python train.py --n_layer=15 --rope_base=10400.0 --rope_fraction=0.5 --init_std_down=0.00204 --decay_fraction=0.583 --batch_tokens=65536 --seq_len=512
MLP neurons of a small language model. Each row is named by its layer, matrix (up: input weights) and neuron, and shows model dimensions 64-127. Each number is 128 + 24 x the weight over its row's rms, rounded and kept within 0 to 255.
A block is one neuron, or neurons of one layer that tend to fire together. After each block is what it responds to, as a language model described it from the Wikipedia text at the highest values.

L4.up121 [115  89 124 132 107  88 112 131 127  99 107 161 119 141 151 164 128 151 128  80 176 157 103 133  86 155 117 118 137 147 145 133 123 173 142  88 121 110 113  94  88 151 133 101  98  96 142 135 146 116 156 148  96 123 111 109 112 127 111 100 130 185 104 147]
L4.up485 [110 137 117 130 106 114 113 125 133 131 120 101 119 134 144 153  71 137 174 126 136 120 121 100  82 153 119 120 116 145 144 137  89 144 134 130 112 109 148 150  78 135 189 112 131 161 157 140 140 128 133 140 111 108 116 107 120 119 149 108 141 114 108 111]
L4.up546 [107 151 133 156 121 107 123  61 166 131 142  93  85 156 184 127 103 168 124 127 103 128 142 113 114 131  98  85 126  97 132 135  85 138 138 145 159 130 149  94 102 142 121  91 148 137 123 160 129 139 169 134 165 109 136 143  56  97 135 117 138 180 121 121]
L4.up755 [152 101 122 118 106 167 118 131 118 169 139  84 119 142 136 142 100 157 182 125 160 138 153 128  79 125 114  91 159 171 142 122 113 124 192 123 152 166 126 105 153 125 140  81 113 154 126 160 146  77 122 115  88 130 109 123  81 126 142 128 113 163 108  96]
Common verb stems. Short everyday verb stems, often bare or before a suffix like -ing/-s, after to/and: look, get, go, feel, wear, put.

L5.up191 [139 109 112 108  64 108 137 109 147 115 154 123 152 122 125 131 158 136 129 128 128 121 149 108  89  91 137 103 136 143 105 130 133 134 102  78 108 146 114 117 193 141  89 109 158 177 119 105 111  85 162 123  82 118  73 113 156 162 110 139  70 160 111 147]
L5.up199 [129 149 129 165 157 144  91 105 128 137 139  98 105 169  90 160 127 126 154 163  83 160 119 117 116 124 113  97  96 147 110 121 146 143 148  97 136 120 139 101 150 107 142 117 106 138 147 128 141 136 178 133 114 100 153 121 160 182 148 131  97 131 120 129]
L5.up460 [149 129 107 177 127 108  81 124 160 112 110 127 143 133  98 146 148 149 115 118 132 162 126 131 103 120 105 164 118 144 141 144 108 104 126 147 135 152 111 155  97 128 135 110 122 139 142 109 152 125 170 144 124 126 122 138 107 112 138 122 159 174 138  96]
L5.up480 [144 196  85 156 127  93 119 169 130 103 145 188 140 146 138 121 141 107 151 116 110 144 105 169 125 134 105 127 167 119 109 128 139 128 107 131 141  98 103 119 152 141 102  97 189 107 112 146 117 124 159 154  94 125 112 142 106 119 134 100  72 175 129 136]
L5.up587 [117 177 104 139 145 154 109 175 127  77 138 122 139 173 115 117 103 161 151  94 108 153  96 139 110  85 106  95 127 114 128 145 111 115 109 150  92 130 128 135 108 134 123 104 163  93 136 151 121 101 165 135 104 144 143 120 140 105 116  97  93 161 123 129]
L5.up707 [135 132 112 140 104  81 119 124 168 124 139 133 126 191 136 149 129 127 151 139 163 141 147 149  95 151  91 159 154  97 126 134  92 137 106 144 153  97  86 113 145 123 163  98 158  84 112  98 142 127 147 141 164 144 105 120 149 168 147 117 137 169 115 142]
L5.up726 [109 124 138 124 159 145 124 149 176 134 120 127 137 169 113 119 137 162 141 129 191 156 117 137 118  97 126 143 105 108 137 137 112 119 151 155  98 125 131  81 167 131 121  73 140  70  74 146 101 116 148 122  87 178 145 117 140  99 122 135 152 162 135 113]
L5.up737 [116 115 160 111 157 102  93 103 129 160 122 132 142 134 112 116 149 142 145 127 103 152 117 126 153 109  93  90  86 121  79 139  87 136 157 132 138 135 129 156  98 114 102  53 161 155 118 122 109 136 157 151 131 102 120 116  84 120 154 125 140 148 122 150]
L5.up747 [ 87 106 125 146  79  99  84 156 153 120 125 112 143 125 166 167 151 158  78  94 131 142  86  97  95 140 143 140 104 127 122 115 150 149  88 133 108 109 136 115 129 170 141  94 144 111 127 152 164 112 203 154 126 114 117 135 158 111 122 104 146 120 121 142]
L5.up964 [117 143  84 159 109 111 127 104 142 144 123 104 110 153 162 138 159 165 126 121 133 109 152 111 120  65 147 130 127  87  78 116 135 137 111 120 147 102 126  70 140 115 123  95 162 123 151 117 142 118 113 154 123 126 103 103  77 132 122 148  99 144 117  88]
L5.up1019 [114 147 112 129  88  82 154 129 148 145 137  96 140 104 131 140 164 116 167 160 119 101 120 118 132 191  96 111  94 139 115 123 156 126 112 137 129  97 171 125 154 151 129 124 138 134  67 114 140  89 139 177 104  99  75 123 154 135 128 122 101 180 131 140]
L5.up1165 [152 130 174 135 111 105 122 118 121 117 193 110 178 143 161 168 121 122 129  99 131 120 115 133 125 132 112 156 135 143 101 133 115  89 158 128 125 110  99 169 145 121 102 125 163 143 100 147  98 124 203 149 147 122 142  96 134 154 109 119 100 154 110 123]
L5.up1232 [123 127 113 169 146 130 116 137 152 102 134 108 108 112 114  88 130 169 149 141 121 135  82 156 106 109 118 115 143 101 112 119 116 128  94 107 155 133 161 113 132 125 150 137 151 142 110 114 146 133 171 166 115  70 119 101  76 138 114 140 106 142 107 137]
L5.up1265 [117 131 121 191 105 147 114 177 156 133 105 129 142 145 113 107 103  89  90  99 158 119 125 127 130 135  93 124 134 118 149 140 109 140 100 145 104 144 103 109 110 193 175 162 146 105 104 136 146 136 158 139 102 107 117 127 143 130  82 120 114 155 128  90]
L5.up1353 [158 179 100 143 200 110 128 106 148 131 125 137  91 158 144 126 110 165 132 127 105 129  96 131 128 135 130 134 125 115 137 118 123  99 175  85 134  88 129 132 177  84 115 146 128 107 173 138 130 105 101 147 125 103 126 104 118 131 144 122 152 115 112 122]
L5.up1815 [ 96 143  79 165 154 119 106 148 119 111 139 113 122 151 134 167 151 111 171 141 191 122 106  99 159 124 111 107 101 137 117 130 158 103 127 123 180 166 132 108  95 114 118 127 138 137 129 108 138 147 139 141 112 170 113 111 110  98 146 136 120 159 123 143]
Post-auxiliary verb slot. Fires on the word right after an auxiliary like was, is, were, have, usually the start of a passive participle or an adverb, as in "being" (modernized), "fall"(en), "rule"(d), "also".

L5.up39 [126 144 106 124 156 132 123 100 122 147 116 106 145 132 142  77 152 134 179 163 103 119 165 125 120 125 132 127  97 121 144 158 103 176 118  96 126 115 114 144 107  94 124 160 120 133 168 168 138 149 124 111 120 142 159 106 149 138 115 109 147 191 122 135]
L5.up94 [115 125 119 171 144 133 103  85 135 140 137 113 106 102 114 132 112 155 178 118 136  82 133 111  95 128 116 131 105 163 141 137 146 124 130 148 170 141 141 104 117  79 118 115 105 138 139 139  87 168 178 168 172 154 151 115 128 118 104 160  73 151 115 126]
L5.up148 [145 141  98 145 126 120 100 149 149 142 100 117 116 128 150 163 103 117 132 137  98  95 101 163 159 138 133 133 133 156 147 136 132 143 135 160 151 100 134 127 142 118 135 136 116 131 159  90  93 102 116 158 147 159 139 107 165 175 132 152 101 171 118 153]
L5.up270 [136 132 131  91  77 132 166 115 134 178  91  92  95 120 109 126  89 115 140 105 131 113 115 126 163 129  85 121 136 152 104 127 144 127 116 158 125 113 146  71 118 135 152 133 130 138 169 105 102 132 133 131 105 159 117 126 134 153 120 131 171 129 122 133]
L5.up287 [127 140 131 157 121  99 109 154 166 160 123 103 108  60 136 130 122 153 132 138 175  92 139 105 112 146 159 108 130 200 141 142 101  75 109 157 117 113 149 126 117 117 128 149 132  98 128 133 107 119 125 117 102 126 158 111 130 137 131 156 147 128 131 149]
L5.up430 [134 114 121 154 102 153 142 132 130 120 156  85 166 125 113  98 137  92 107  98 100 121  98 116 144 114 110 154 123 115 113 116 113  88 175  84 125 113 147 126 163 103 132 121 151 131 178 108 105 136 112 121 106 152 103  72 131  96 119 131 111 108 119 167]
L5.up510 [133 161 134 187 126 136  85 123 121 123 122 144 111 167 125 108 133 150 111  95 131 145 132 115 149 115  99 122 156 153 115 141 108  97 120 142 121 100 106 146 114 135 124 156 110 153 114 146 160 105 160 171  87 130 117  91 139 104 117 126 112 124 112 142]
L5.up842 [137 155 120 158 135 148 148 127 104 146 126 106 113 109 128 142 105 124 136 126  80 154 116  84 167 164 164  77 147 120 132 125 132 118 124  44 132 119 130 128 162  74 135 147  95 168 108 118 105 140 139 152 135 165 162 127 148 123 162 148 155  99 126 115]
L5.up958 [136 142 100 150 107 162 132 127 156 152 100  75 126 148 128 165 100 130 178 142  95 113 113 119 116 138 144 132 100 158 129 131 189 118 118 154  74  89 129 155 111  88 137 187 155 160 107 142 155 106 144 120 147 120 146 106 144 161  99 133 141 137 129 128]
L5.up981 [110 141  78 115 188 136 160 132 163  82 166 100 180 168 128 151 136 100  99 131 131  99 106 100 140 122 161 123  90  90 132 146 157 126 133 138  94 109 111 141 141 136 130 101 177 174 107 101 103 104 148 145 136 175 131 120 133 148 158 115 138 118 134 113]
L5.up1008 [113 114 112 146  90 124 161 100 133 132 106 109  79 110 127  92 122 125 130  87 142 101 144 109 133  92 103 123 100 141 109 126 102 108 139 144 180 173 187 174 140 122 133 165 149  99 149 117 131 140 149 147 145 136 117 121 131 158 149 119 129 143 114 116]
L5.up1111 [125 114  96 121 100 107 114 124 151 112 105  98 116 120 162 126 125 121 119 108  77  98  97 134 124 130 133 121 125 187 144 134  98 100 122 139  77 101 152 112 137 121 145 176 142 146 126 144  76 115 160 128 150 125 184 115 162 134 173 139  95 169 121 126]
L5.up1168 [115 154 110 130 184 127  72 100 116 156  72  89 129 130 136 144 160 180 175  84  87 132 151 108 147 179 127 113 122 170 131 133 168 134 135 112 121 120 158 153 111  84 149 138 177 127 138 121  80 113 162 132 127 120 136 139 130 137 145  88 125 141 120 145]
L5.up1252 [154  86 116 123 136 152 117 130 143 140  86  68 131 130 131 106 174 114 121 116  97 109 146 147 138 174 144 157 113 115 153 133 109 149 133 123  96 135 165 109 125 149 168 138 117 128  90 137 108  62 125 100 148 137 151 139 150 126 172 113 113 155 122 155]
L5.up1334 [141 136 134 103 128 112 117 107 145 148 112 105 119 185 114 140 105 168 116 155 130  93 120 113  77 152 142 134 143 137 133 129 126 145 113 133 125  63 163 182 152  92 155 131 166 134 175 125 114 114 159 113 141 123 150 105 177 111 152 180 139 156 112 138]
L5.up1780 [108 114 116 167 148 116  77 148 156 148 131 157  98 127 103 128 109 144 144 152 126 112 140 108 156 152 124 115 151 163 133 135 148 130 144 151  83 135 138 154 172  71 128 150 187 167 105 125 101 140 122 140 131 154  95 122 170 165  93 121  74 112 124 135]
Modifier word starting a phrase. First word of a noun phrase, usually a nationality, place name or adjective right after the, a or in, such as American architect, the London Diaries, the Ohio River.

L7.up581 [128 154 141 132 129 132 141  83 142 169 127 118 129 135 126 179 148 157 131 112  96 106  94 124  94 112  51 107  87 120  88 128 139 117 142 134 153 117  96  92 140 133 126 102 158 142 104 148 182 174 191 161 116 156 112 111 130 137 113 125 145 154 108 172]
Passive-voice auxiliaries. Forms of "be" (being, be, was, were, are) that begin a passive or predicate, such as "is being met", "to be solved", "could be translated".

L7.up25 [115 113 117 146 138 134 150 125 146 152 165 117  94 111 135 161  87 131 136 104  99 110 114 108 105 138 122 134 143 157 112 120 164 155 138  90 117 132 138 160 144 110 157 117 143 158 119 139  98  97 137  94 143 153 119 111  92  99 109 143 129 181 110 114]
Noun-modifying adjectives. Attributive adjectives and participles right after "the" or "a", before the noun they describe, such as proposed, original, new, newly founded.

L4.up1055 [106  97 122 165 125 124 124 176 149 170  97 112  87 108 134 141 128 127 145 126  98 115 112 157 197 133 120 145 180 118 159 137 110 135 125 122 110 130 173  96 143 161 117  88 145 128 107 141 126 103 144 117 146 159 114 109 177 130 169 160  51 106 133 133]
L4.up1239 [138 108 139 158 137 122 102 143 122 150  92 138  90 142 104 103 107 100 124 140  78  79 119 144 176 138  96 126 141  77 110 143  92  86 169 146 103 103 164  98 127 111 136 184  72  92 145 142 133 156 117 148 134 107 146 119 132  95 130  77 126 107 109 152]
L4.up1308 [122 142 158  90 149 127 132 119 149 118 134 172 117 126 132 106 144 139 128 121 135 130 101  93 152 143 106  93 115 114 104 158 106  95  99 132 116  99 145 140  74 161 125 119 156 109 103 139 135 137 132 152 162 121 118 129 151 139 136 128 148 132 121  99]
L4.up1524 [147 128 107 146 146 124 120 150 104 132 118  91 103  93 132 146 119 134 164  90  52  63 126 154 198 122 104 112 145 152 106 138  86  93 145 156 101 115 204 132  91 172 124 111 116 128 107 129 160 127 162 136 193 149 147 106 159 127 165 162 105 119 119 120]
Place and surname endings. Major city names (Paris, London, Philadelphia, Moscow) and the final word-pieces of foreign surnames or place names (Suz-uki, Orudzh-ev, Herze-gov-ina), mostly in tables and lists.